Part of a small language model's weights.
Training: a variant of Muon for these matrices, 5668 steps.
MLP neurons of a small language model. Each row is named by its layer, matrix (gate and up: input weights) and neuron, and shows model dimensions 16-143. Each number is 128 + 32 x the weight over its row's rms, rounded and kept within 0 to 255. Numbers have three digits each. A neuron's up and down rows have the sign that makes its largest values positive.
A block is one neuron, or neurons of one layer that tend to fire together. Before each block is what it responds to, as a language model described it from the Wikipedia text at the highest values.

Responds to: Markdown table row breaks
L4.gate1465:126103159126137155154155190173079158137074105130132089219141118092119167084099158170150116061128096164077105104124073096133115101137142140172149145118144156140164064153094131121203154111076107161087163107080106155093143138184151137092130134120160102170139165053060140117081078121112140086097098110195120177087161158125137108125094176158111126144183102143106070107119123109053147154104
L4.up1465:146065156148108128102115149157123160128093115093144142158089108124080175101094092131185144124134150102156171112105081151120100151143141129130127157122121145143167103172135105118146049106086117169037122115171090127115116118122116133125124139195091098120151101110104146167116120077134134065069055137119085217169120102106080116090130155148144106134103147125065080124131082141103100135118

Responds to: Quantity numbers after predicates
L11.gate84:118093114124125087121188145178109080116161131137196149111124086108141113099162111109138086086149063139042168127150118131148092060128143145109156100097094124151134112108127184174150191138131106175127117078222117159127151116109120131104119115064132117129160100103087171144128097193080135149109186130122093124150077143165074157142124186082086075123168163137107192180123168129083139087110
L11.up84:123148184133158144130135139186104124140162154120130097138132131171062136127152104118098117144113115136153184142156112111098132151140161134109161193138132097103153105180108117118106127159138175105125128186158137180177094125133147131102102080150078162087084142155125207188154181138135159124123133199120081173143109149105097099083147124081106139102134086165151143114192100113141083145097
L11.gate174:115165106160130116094105117091174143154166127168108116151117146144087108157165152099138128169123155120143114094138121132147124136105029112090093143131139205087132123115122063129142159167142079158143173098109177166089110101171134194150126074149107122115086105158094178118127118128184160186177083139142164147106130136076067178151161130109154149126157106141161198147132128081133124071102
L11.up174:136144102103165127208131107134143082099139121183113132173138138125162116127114144077149123142104160129151197056153107140053097134087174119127093134089111076103139060151070137053098137152149112131129131147125155080123175065213103158157110091082134089117166102129087135132127147091161142078120162179141164118163090091143183204151162120094166124094142185101077126089165108098132127103123
L11.gate336:092134135152145136133093136161136165133103162169113173124137094150163120153186090100109130084154098119117131069149182104085162142078138138110100185100154145096123078165198152176181065109145192147141146109112108100148138087157118149123085152137071130133088115134129164140078179181129117080089148132167146098130149106201095128152121076098108137112094098171121096127158143095118142132142
L11.up336:120194077166168192135125089140124137100157130137118130120121126204176167142174178131138100130103150130197132114150113138156076123185215173092110115137067088107162152122184112158157164144129122112134109123137071133139093136110083160203133101138161145152134156161110185118144153121176114097135101111101084133132100145114148089179173148088115159192164112145142145183143184175105099156106
L11.gate621:154160132128129108108120180162093095144115108111202090156091085140123127129134083140146183146056086155099127168098196130130084153150143155131170179105139090122112109119128097126064149065140109093133179127103160148095100092179139206072052175085161087100111111142098092188184133136124124122157165075141186114080137129146095097140144119202080155173166167123090133093143181135139134131127
L11.up621:172125073109168131087121137194134134095184162177083082122082131082142107132204142129119108205182072122146112123150158183133039170125108135205167178046112122139141118108125163109110114139071107112084116168087149120191114154129089191108090114094134110107132180121142108142070126139084087142160147133085144185137129128161096083157181142166138102209161120095208116073162106117113123143115
L11.gate781:190179121089180085101118121140114126101116136135103119184113098166088155113121100131149157156098186137155148132167103118146135146147181147197178121061099139051129102152171110124202120153122096110176120118116146183129105107099155175139115087125135151092093121087155133156148058135148193174140148104172113093109138120137097176199087083090186105121112141114124144142085088149112154163131
L11.up781:142133142128159149143157107158178134152179160135186116170102103085136123092093101179143163097097161162136113169106166088131130153101146132084138105123137061121131151145077133170145086202183185163145124122101104119136142071104117127181148138102166240104124117154126103148099163142128132113073163155153117107094173110065154094145117126137110116141132119204087096146156188157121116171051
L11.gate1516:087111103094187085084118191185095155100098168163147096152166131117133120022156133137135156073064113114160077151160115162112173156092169177119130131127157178174099151152069150145151104107119100113181129090116121191136141134071127184148098159085135152171095179118099181090124110098161121129131109110054161100126097112131103145166175105160107159161165110152103144188084113118146127136170
L11.up1516:204136156073127121167170152114089101110138107107147101125128136109163119095094064099097093124183083162107126111116139141148088134123069143127134167108116129121059118187117088152088135109137086127231114122151146100149096123099118155085099147122122120146159113086104152098162075124092122119122152052086129123140123157106120144181127155082094126106144149162132111100063157054117121160140
L11.gate1572:140121106104148158148099139089124110096150099074200153076085092080129132131106114104156126154125128132153075155088154110123135135130145139122118174142167139054160106197122177143103145157198092149142075125171096136148114076136159118153152145134148151118123126090110114124178111156106125049077163170151115121175084112133143122149098147093136151056170159149086132125096134119105146205091
L11.up1572:157133193114127123237156082117103131133095195104163141099118101172129156173153158068116124038151078140160139136115145130135113113140140147181155135136129192168134089176122087096136180140113126030127122116116129167166152090112176113135075108146117174160167109125144137174105177043088197079158106145031118137116124155162087089136102150106138124109129109117110162119173149141101192131109
L11.gate1701:115110187196128099137075126162143088090127112161169067133105148068159158102175091154180157121128092108108109120114180121115167143125085129154142137132115064116128131134162122129096127107159110140105100150148133115123091132082156112102090075165212122135143077145184155132098148121162172083168126125101153121130142161126110094149039168155092160134230186099137143116092107075144146129135
L11.up1701:140108136118153161190105109180143138100136131122107129171085046077077119072140114099191163209074124076125162148078148125158149150122110174156106171157096142128108110163101126176130052165135100138131118091099139133163113151134092164131113171063152109152159127108152118108130098133092139123114082156136128122096106153171117107107142168150072100149116176105074094110090129052132127167093

Responds to: Small cardinal numbers
L2.gate257:094105106137088148170164097155129100115094179125082098113121139100098079115145153162098140098118123129121172063084132126044164063121168130146133117153114184125115136120126169113111178146156107138161119135142202139126170156129130167122143189122142168151166124183182122126072127179150067116109140177141118165128073132142097164068151137105125176142133101104099178164136112151142067097158
L2.up257:086151082162076143122100174161106085099149157168111181100078157095153064084112147166164168086122122163063196093117104168105096069131161130112148143088086147100135140147070131124125139175144126102132175169106122193093141113139095162077127150158171116122119151127084080163145178128146092154154181108177105126168061124131138153092142125167108139133139140158121160147126139110157164109127
L2.gate551:129214151116125126154185091099140136115115126158071133137151126167122111146100125159117130164127117103087133089140124101139138185089097115095102165116122130153132124159107133175203163137143075167099062115118129119121142116133111089102110118134114077083093195144158070200181118185111081130128066086146140116082116200108161172159138186082144103150070052158095150122120044092088114128089
L2.up551:088192090091093110129156120108128109115238108139134121077027094134139150114143137133165102102142129148137144127066149092115087174159104191144095114093126125100088105083103149147105175132099107118084150133172129141123100136132136109183118161163136136086142192089120130120051177197118129133097140126142122131132186130142111106128128133153089111046066104187091170125165125118115093136132
L2.gate610:062175092151111054105121105107149106181109176142136171115095154180118136184185120113127133113119095149132159158069169125162101126074143123106136092105144075158157129157168120111128167131132130155100133163127177099157104097087189109157171090096106110165085150224181168169150175088181129138122152081101150113140128143121112171110127182106129133118163076126186187144087132172145101160175
L2.up610:096114115092100145190111076182096117144118167123134118129124145123167077143145099147139114145116117123124112065112177129120135138096198171131131165106133124116146136197096100126132157139130154201148071131126136091135172121129125102091173082172133168170155134156085147143062143124105125140107154061135151166154100151156108144112118144127100100115135137108112122156046143132132117141146
L2.gate891:086129093131128119127148112146153081121194159170128146162072152085157126106099148097154128171077129118084102137205127138116097162141100130173136126141131110159145168099101099152129166082097134111081087118114115130118106095148161145154105146135167116110174086114086090159100089170160150115082155093147207104161142139102108159200088145097167129177171124152061171118202152153121155155098
L2.up891:152158170113139156152145200144104155138071143139110089145193099212161133107185122131179123103160160128123188072088119117157094100130090128157157160135100136080098114105087106174093082106174105126146172075104110163067165105095061158146140085096107133156113064193129145109122114193165117136147084070158128114110119173171130143128102110117131155095168088033122104097118097101106112098100
L2.gate1332:078107120127095163129157126125183155071152118156117125105155106187100115144104156156080163154192156150147164148091085134115121105120076153120113075153200113121118144104171103095109141160188158118147150119103151198101135081168103140171131093100121134126118116166128200077102142134143095160130110198140129120104108130118150133109162161142110158120127146157128121126146063143170182168116
L2.up1332:114177092118091154166119147157108074143157121177116137102115101152123108132158071164144160047111112141124138095152091167136132140117164074063123177111133170159187119182097112169071189083112059173186090097171153139110130137175129099179147104147144147187136083113119106127097151160107155186094122110053149174124094140180117129107143112100130140131091133113120157074137141125149188067075
L2.gate1656:131144166134126126061115106079154203122126175174157143150100151150094118100169116169121154099126166140170162093175151177114111100144112142155159111110183158113138114135099136145131146130118137101159054102166137057134173109149091051188152125158110155148109083172105137147121102095140063158072131165143145085165081144140122111109120127072119134105146128170107109108167143097121113184112
L2.up1656:128133102128139143123105155114131195140149159164170098079122147112137122097185067156110144059154124120150160067131147129188129135115116094123181115132182121171184123133124090115131178116107126125159136127127168042140149121096112070184131100159123121125133078124132147138127148087148128167174099173154121127190108132139154076091124147105108134141083053125138109132192132103143116207115
L2.gate1760:114177074066127123061112139055124146157097136121127118103110095046134156104127175079087173173162105136072103090198110059144103163177148149108128167125200175111152158168112127088172132103126176156160122196130132146158149100139156101085156080147143083099103153104105176125148164143076222121137110113120114087069140121105137073126089171104136161140140100102133145114134040205085126108124
L2.up1760:199101186091184075083207103120120144114148129115108134175127102074109129164095154128085129165123119115113148149106155125111088134162115037124172149127136113149101091080135070159182144107100120154135119136140087085114081127106087138103171118084125144109145123122133134147141141082192139149083143124148138148135088177093129180154135122136180160153101098122106112061070151157109144118160
L2.gate1956:138087154093132127181148186183164157131128107149136109110100108130126109087135093055136149119131131113102117149145143131113151096169072093144132167102149155145162170113145114099140124106155197174163162090139170182113137187136099066118095094159148151112044145121145151092077093092113167090127115104122138160095085171130107179128170112139168085098204172140139089120126160118123138173101
L2.up1956:160178137178082094133123122157137100121113123149121089139126125162099136188141162114092077156109199096151151152124171113114143125164097175097129129151134136059120148118125111184093112091156114084149113104192091133129083123114150126114080137120141080139128148133115097108104093164146131062154150083144206129176135159116130077169145148112066125147070132130114169156180141114155094193119

Responds to: Nationality and state modifiers
L2.gate85:152121104153134097110113101131143075102095112140151142119087130142148107184155098149139113136169143180119116090059128113204095131156166110147166127168149119056130145131086110086187196104124076179134135110123142148093113158105107096122088112149171124061102151129136175132083149102143179157088156159114189077148097123128081120153116164217086140123161182135150134096155121143128121136218
L2.up85:083117102105228092128096121142082170147116159170172133127101139117139113138139101103188182126114156157138108093081180151131140176119106115132125100105099188171148132147058078100104154135120136147141130100132173109093113167144141125154168133201121122116114125110162100118135118111110165120053176141176195120189142152119170127125124132134095114184162140108129119094132125147139090134175
L2.gate824:119180148164134135065083202125150118115143126114165178168071122204146150067160112114146126136150096127071154151111167131117126095145103112177081173033156157115122141118119085146071146082107102106145045107118112146122100052139132154117104140155170067125066084126102109127115111146066153138135132106087069102168143113089123182137046120131167161116135103118130094168132103175138133184141
L2.up824:137105082117127064120083166156116122159161121120115119100162119134171127127120095091137145157152170046109083065122145114146124093073115069141111101110131139116185110142179095104138113117145145141123124144073121118142118143142139112108133113168141110137136160141107130129064162165110115107106144130150125131111151088124094142145086029045130148152101111089102059084160142149130126118122
L2.gate1033:124088153113176109183120117136098129151102154084129165155193175078146120163162198121137145115170113134109073150140123099124167120138135105133137094172113088094084143092103152139146181147108179124141126126142108051119082088126199135137107166133119151135177112129071133133109114145104085159128157148103172109095082108173141119128150113119126104154155110112125128137169078155127139123100
L2.up1033:071133174106174158147130173112130107120139104124182130168152151075132151124102208119112142110151087136131121158151157107135142159077119104147147096113111093105074140092171125146134116130079169125138107118184105043119101126136202141142121135135070148127157155092130067153094114123109125166119157164116126143094120112164115113086153070141109165153091090110126098149163129107105182133099
L2.gate1379:156137135115119114117150175108158191112110105100132138114154160182192081131120136137160153134108127101127126077046154073121150110083072101166090148128099157168171142101119093128156117123129132112159084059171134117168117144126107124074183106171109100120095114089182158121084116150096122127101120142133106066168178143129098073070163150126154128132148073066135130041091167132135092114125
L2.up1379:152079104128160129105132117181178170079121107126048077132116163130161110098121156119119121093128075145100160127112192068118150085071068130178156155155095122147163181107142096139136131088113131088173073069118162154109143109145125083074203068126124087078171086066118138116100177097087148141114140095153068111131153138157099136116098157082140118105136099097144151103128097087097080107161
L2.gate1438:148110053101126141064156161137153102173113162156150115148084082079122114112119168072116143098158065158118134160051136121113059173093106112092159145122120155126186154134160121122094161190139114102175093146088135094080088137208083159121086131058071111120118095159139137110106089147164138140160161123127144103201074133112108157084134116171131146069192109143167162149089070077115135136110
L2.up1438:146129064160126185083136135130149125183128153148146100142114094130137108100125178106101157095206098155121124196105113094093101148095155145062167168117162113130141173154150140107117189184154111145168096097096133114109070139162075136156106134061089118103122058136146113086103145123164147091141179088119138073157123116121084173106130112162134162084167121139185150132106084087116123107086
L2.gate1558:094093160110113154114130119096103075145168070121148158146051118227153107071123120118086153141153131103190129167157120108153175194103166065087152096172066149114132111184073181155116176126096109181111155152109178106099186149079180146149134129142149121076128117156086117155199095145153139151128110120076161100178164134197123177138131187188122141140147138130130161111153105109126136125082
L2.up1558:132133128147117142082117109146120133121104118126124144159137131087131134148121154132165145138120103151126109107096127149075122080165105149148195035123120133151137146117141058091173135173152175100182115187150149149180099098186099098134057105061090183192160214142120151119117156136113159138170125086135163135157088140164139114142139108131141124084134089152135101147103203130119082111141
L2.gate1578:162078138123085139108137097116122209124124167152098101124121129117074139098093047171116158123142097074133091127115114155120122157165104126151138198137116096121188114121037104129107123180178187166181213197155100089115120154122201136082129143172186104063162137112190077121148112116162103093156130150098119145125179199108135175106102128121135109120115142065083103131146067096129110051128
L2.up1578:102170129157108143133114150085169135143104115131173097219151113110153145125118171167097117124145132100077109184078107198153136162140113152107061123045144161165114184115059146156120082111119180102112143104105117099139111134156105120120138169165109163102087110078123136175047118139081130147068136096134129138172117098124226181099170135077117154123144171119122125130133097131120145164146
L2.gate1686:146195129148136125156143115145111123098085165111157194085084117117160084066166093151103058130133120145149180094139106123135092119101179115053104090106121135168111116095123157157096110093140090176095132207083113153107150108091090186095119114126109126168111153135122127139161135114142080102122068107089083180108126126108137138172174134146134155088126092181163127144098158116122114053074
L2.up1686:148183168167087098129149191117109102149160059122155086113116170133084087062150047110137138128131089099081144042126143106144079142111087118079206102139100135116097126137119139098100116151093089120133134136133085109145136159139097176095119108203126122153155146157050130113106103117136133081094164121093183176155160117105099112163153140135118095178102107159166148114103172117142094081170

Responds to: Relocation and status-change verbs
L4.gate974:114150105103140135128124128156159134083096115125102100069080135121152199107121115136133113170161092127048097110137137106105131135134121130125157101100167141079166147153143117170138176055116071117110149143113099104165175166115151140099134154088171142160098149070081122109081106120141100135054103103151114127093172118084150060096099135094159154106134115115078149133105112092114049121096
L4.up974:101109126199151083148081102104170123142078131085114121095097129105179091088091141135145134170076096172078069096084159067115088104063109162143121131168134146094107121140114145175175151095136132115137110133110163073144199152134176099158144162096211168135140118142125138119082167112117120159141103174127087115110132095134134086069162157133093102127114065129131173109048185087134137144089

Responds to: Table row line breaks
L2.gate234:105160165122138125100166065117109130203157225116089187156110140146174126191137149085133171180154071156096126132168140091162160154110121191208053165126123093158100134128164176141100121121092089039033106087136120176145190181105133102113086112110135116081130147150113191122188167124113100121121142105120098136082135078085094103114110137083142090129093130089106112122150143139120139143072
L2.up234:093129079168112095119206184096197105104142145139121212160063091111190116162128129116106174117215101169144110139162113139178062142133161173098185195157147088118131110142172144099175079128115157103117081140127110162146193153123102162104149088098092173150099088158167158129173184117162171143152075100135109147163168139094094120111113088097164198123150113198117105125143139200123169148118
L2.gate255:108076138084102160056121162084108132090095092133087115155169052113139082132127148115103065156073107151103149128187144141180122154084135085100111131176110129159083167152184188126080163094146141149114161092156161135116097166133162173090115203120097073129145111159115122088127123141104141103140157116129179119171132093063108094079104128148147133115136112169144086125145120100184199159050
L2.up255:112107077134117081088120126120123080133146097126194210140128132198102118127135153090131082119161095120090117154132180078099158196113098119096106133141103172109112113085121173111128130150146090102118106142183128157080065114125094160085029165137120123133164114137083158117105053139147109104182155161167175139154100112135132119186061129164058174071122089142086107136142119062159118147116
L2.gate1081:064155139130113145152100101119151128095107125148147180198119096102109126109107183076166171104096088162139122102099136094205124126195190125132067178186143119112168143141112085101193163101156199185072161106097069130188149131130164140120173156104087105226180174145134080109150157181185100144090122096164154169166112121107100087147144116110198120123130168161087137157105103092122102105088
L2.up1081:160131101134124103129105140126184106131135192112111188172129090153094187135104147096181098139099114131115127123139165151137130070177117163128148098120116170116131139118141133121142046129117085102205160158182142095160196121090132126121137107103118095175108134193151146100134140158187141031138079114119141106118136072031077157126168087095139064087157031133131169150189115081122054131125
L2.gate1085:128097116172117154164074130186186108082140121094107153089154125117056144162083145111083103157194169184158153169179106118137157096086083151167129098151139132124107120136056138167134123135158149124147116086130142184109145146108124140088141081131124098139113105139108126118041132114115176180124124141133108098141141129116130084124129177132137099198135071211060107158129141181131146099146
L2.up1085:147115166123158140157122112106146138115122159067149122118134093158114115071182157144157121154181089170174173179165182126124086128104103110131135118131118152105124137074122087148104195158133150133120112101124118139134167108087109165090228126122114146142130163140162119086115157126144153064090148112174092140134097114143126144143102095172169126174113147130173165168150047156125069134171
L2.gate1281:100104153125130097150099150136105138089164162153057158134087192078096133121147099120120039127126202172109131182123143091140161069152204129133058143125131127114159160102154102128120130200128108143168115114081197186104144098154138177040182178145118124133162104158144119100067130129141117091130102084160076058178164051124125121186180142158090164136103132160066125120207116131136142097135
L2.up1281:133157141118066139114152117077142151109143154139112123184158121110148167148085135123077097157117105215135119128117130109089192114169158136138084131104101136139128151116133041123143045098099091161120180121135140141120170130130163154132135066157104130123101130158105149142164135208147119125165142094144148161125168073162080156209061173168117139179162170158124120212168187121103128116184
L2.gate1497:109165124107139101147109111094133125145173158116116153161116107147124129131101099139129164142126118168111170118107152118120105150148138091181115099171093162115122081130099083062161146110152144041107132197103149086169099121141116070077089120089139087147137196173139148105133125174145130125148126129152111131111100053181104087119127137141135107080202166153084139104069140116107150158114
L2.up1497:143136164163133104113115142090186148154059129102118133132127066133155105044101214152121171092155145155140155138072138089072110138081146077076118155110135191134153120134158092108108151147147094154143141089141138098161088167151096199152145118155162115112108185159101158092121152143162147108091144080153109137134185111119158086150106126155083139085132162116177135173092089153151130178119
L2.gate1728:130118089138061100098115142085181095140120135142154099173069146082179128100127081158160123166185115142116172092122181129197065131087186133143112127061138167117097173147094123063108129145117174101144103069075133144107120131125141140137122108074172135229165129156102120120111109140126175135112123134130113111108086067066106134174089101103141136117128070122146180135178038109138134138131
L2.up1728:094095123143109131096106147162181136110178147085148113171118141076171145110046072148090150101140073158189132083149162116200094148094163151154103153126083092119103117168077189133143119136142139169075135074158128143123149098118119142089125137114161171178179130105134161101123139098143159114090100109115071123092092122135173087139079123131143165148107106119083138084087098077132109166125
L2.gate1864:152138184129129108131060114067097148188139183077135101163173066146117145131156165138141134140127163095068158110146156032069160132180073102182105157164134131233178115112172122096109116161133103139117176122158134122046130154129095088063183147144110161126130093160119178189143124107184140123116106095196101153088115085111046094152094162204103126082114115150108114065115079130155129128171
L2.up1864:112121015100145155169144099088109113121120075145115102130153116099133132101117136124082127073147130133142158164119142136135096081099135149145111092125153122146124113089160154078111148177125172106082103087128071094114138134109104154133109100101158110062049110114086128154159117120111133146139129101173125176154128118115112096152106147133138116161150126132169137082110132116119133147109

Responds to: Military unit designations
L11.gate105:169078146149128168176091124111114098124159191088136112089131123128154179078150180194137104095122124198140167125142089061153162155150107131076060162054108112099151124146111092136115128143135194098120126161157155121105132137167137173072127102120128120161086155104103073144127109162084145144131070189101144093141114133081078141121110095054112139114105104108156093130092163069096115160147
L11.up105:162144144237091134153107103170098156115150126128151147130203124113207101087095145137096155092066097103158124157143032083178107140136127129102096136139123103103172094131097080132082117124094128168141154109128090148155161078098116129086118136140081080145169156102091120068161121113111082131114176119114148128130134122147145158136175129087190134121100104102143096153147106061158169064137
L11.gate233:076054104187128117147157181155101140095138140100155121109120136139124165104101115175073123162128177130103101107056101170123176117116122136111104138144095107113104103093095126111148104103115141096131066209071114121136156168139125104147083191106131110150102102141133147101103136135084177130119104152094091148126163126159103035143072078166097108157092182133124127080099112098125071148173
L11.up233:108066138156170052112140118141125146153143123107221111088156143113106157089105140155111135136116153125150149077088122152061109116169099132134061114114092190120133131133162097153098138116121104121130100156126110102158122174173174156114116211129096132102122147102106094095147154113127170101102118174155117141091141110160163072127104143117060088185109148112133200100114127094129104150168
L11.gate1083:081050118134212097192164080103087159150097090111118145124158122170114165112143116133164138191141106105141101107125135130150157170147173196097097136143134132134126159118149212070137111089132131078096127150164140148118136140055108150088070161111164076135104097118193124110114194126149147146135066169103129146132083121135199091128143175111056190109098116142107150108152110124104086149150
L11.up1083:163166118153105128077103110165168084072065129079128092120085109198151139170124104139128121195114176122099090103130163069118100177154142128130116197110118134146118101108166145122145156091193165078131075080119162145062122148117116122113125116147169109130076174152123114145144135158113134082150167143119179182112066154139099118169123124060100112115138119170109156099198107138110090123109
L11.gate1577:144099099142061144107149113112156080137122152144170078085148129131117085160117202148105122138071119137094151116134153155096143146097103068158144133098156112145121115077076136095211113181133083145097048133142085145092178122133102102110131127153098127085142136159094149058109101130094066132135151101100136155114160050159092090097096097136108101126125191148198103131132085143085185117067
L11.up1577:067158099057181097116122119147099103110100072128125144174163205092146187132125130110126151140166154108134123140089179098156088148130076090137125140124072103144181163140148186096098148124094098065174105149154175151097143192154130164103090132173086078139121147147119111168108007134126114129117147118120122113129063098127101079118128077081096115139061183113096095116150119165179136185125
L11.gate1792:155133138121176084104121120125127145084110068124129096150115155144080183137182171206159135133103093099131082169124194127095177094085134126139131125176156134138120141161112147180101089082124101148107179094093102117124106143108095151142157177042141171063144139085104091114063083169084109138146141115072134123132070078114070107131145134084111056126123137104136133094115122105098096130123
L11.up1792:155077148090123061149089162136142106106115114140145159167097198107119128147061102185214116169108051122131105062166134090094197077129129076140104123106104169117113132156082136121131028112123152107118129128079092114084180140173151072156096136131133139118148116089105079141141133212154165123149113122118140143117121109120178133131143113104038122103152161155119109145102144143103126125176
L11.gate1822:160118088130134105164044194119094130152110157090123149124126151105157169142106153133143164158127084171085122165159145125118186104154119112127103135152067141092096093144158113172131084099139197107151157171127141147157142141084124163081181116153154133123083120113096121088187099118157122170093143134108167093124118185083135094165117095112117123116170111145203107117145081133111119155178
L11.up1822:168117086199134127154095154106043127133169151132155130111122182131056129094133098175117128078124122131160121129131124132113107160101117046141144089155109165135166132130110072120171133088120099135106142155120134094041138170185064158130191208122113101117174132092131080165159126126091098131111189115106150123141159111170114137083113163088069158100118152080137110113104122138101032126115
L11.gate1919:082106069183127063119135113131098165115124128125130118055146087183076142085191124115114143171082154123137105118163104126114140105103120136133112143092120160123183166135119151141097131124114133102107139090190103149110128102251163138158099114115140139173116107128102061166123084137147175162154060101079075133128170149112165164102114088156130108105130117160153197083140143142134144110119
L11.up1919:100084087117150072097112127168116090149129108068115117129120164082117128096154110161149135162152084084135114132111075124131123142119165068150118152127111145154143151159121144102143143140128110134117114094138082122108158066156112152181131106150081132180105111179118154111177094174116133220210093075133059108167137114158127140102168138152145119122145096125119117087148156148108145124134
L11.gate1982:115178092101108115099118175159143157155175117122142100171140127079139165167098121125188173146112161131118144071159147129160200172205131127107170162069167173133158148150169108064096167133126112112186104188106093076195102131133142174143137118106150118124116135119108100128125067132101118180104128120170157105153071108140172084117113160127167127112140108193073176122153178094170117088142
L11.up1982:130078131141138068110117135081101100118141163065162154091101086134124114120133089139114074126101122117109071145151189124135124064154133146068140140135149160128110099100149120140126082126121105101126115138109154133163058092110107122163134122136167110149121151058163115141130122174115133111133159132083106168135112106129130179125129152105063131141067179136183110080134079153140130160160

Responds to: Small number words
L4.gate1627:025094100179172127139104127147143116204088134112151166115119095121108104190101149087172127144177111103083087103123122142133174119134075168159139104060177198109112147145117129143088142146103143150134147133095131165136158107096145155114123135103140107120178111125120136128122130141124160119146140110141175117097106144074092139124135124134086107121171140173126121137151148153160121196141
L4.up1627:149153125141126148069122144104145162108102208150157137104051159104113131108149105210116107087153136170150107141120132097089165091151165166201130167184108144170134134143156169146101105219144124132081070147121146150112104083111105120138125139195087078105032116158121141113157105136150116096121130118124102110142101122139106107191193107144088123132114179156089117202136129122163117085087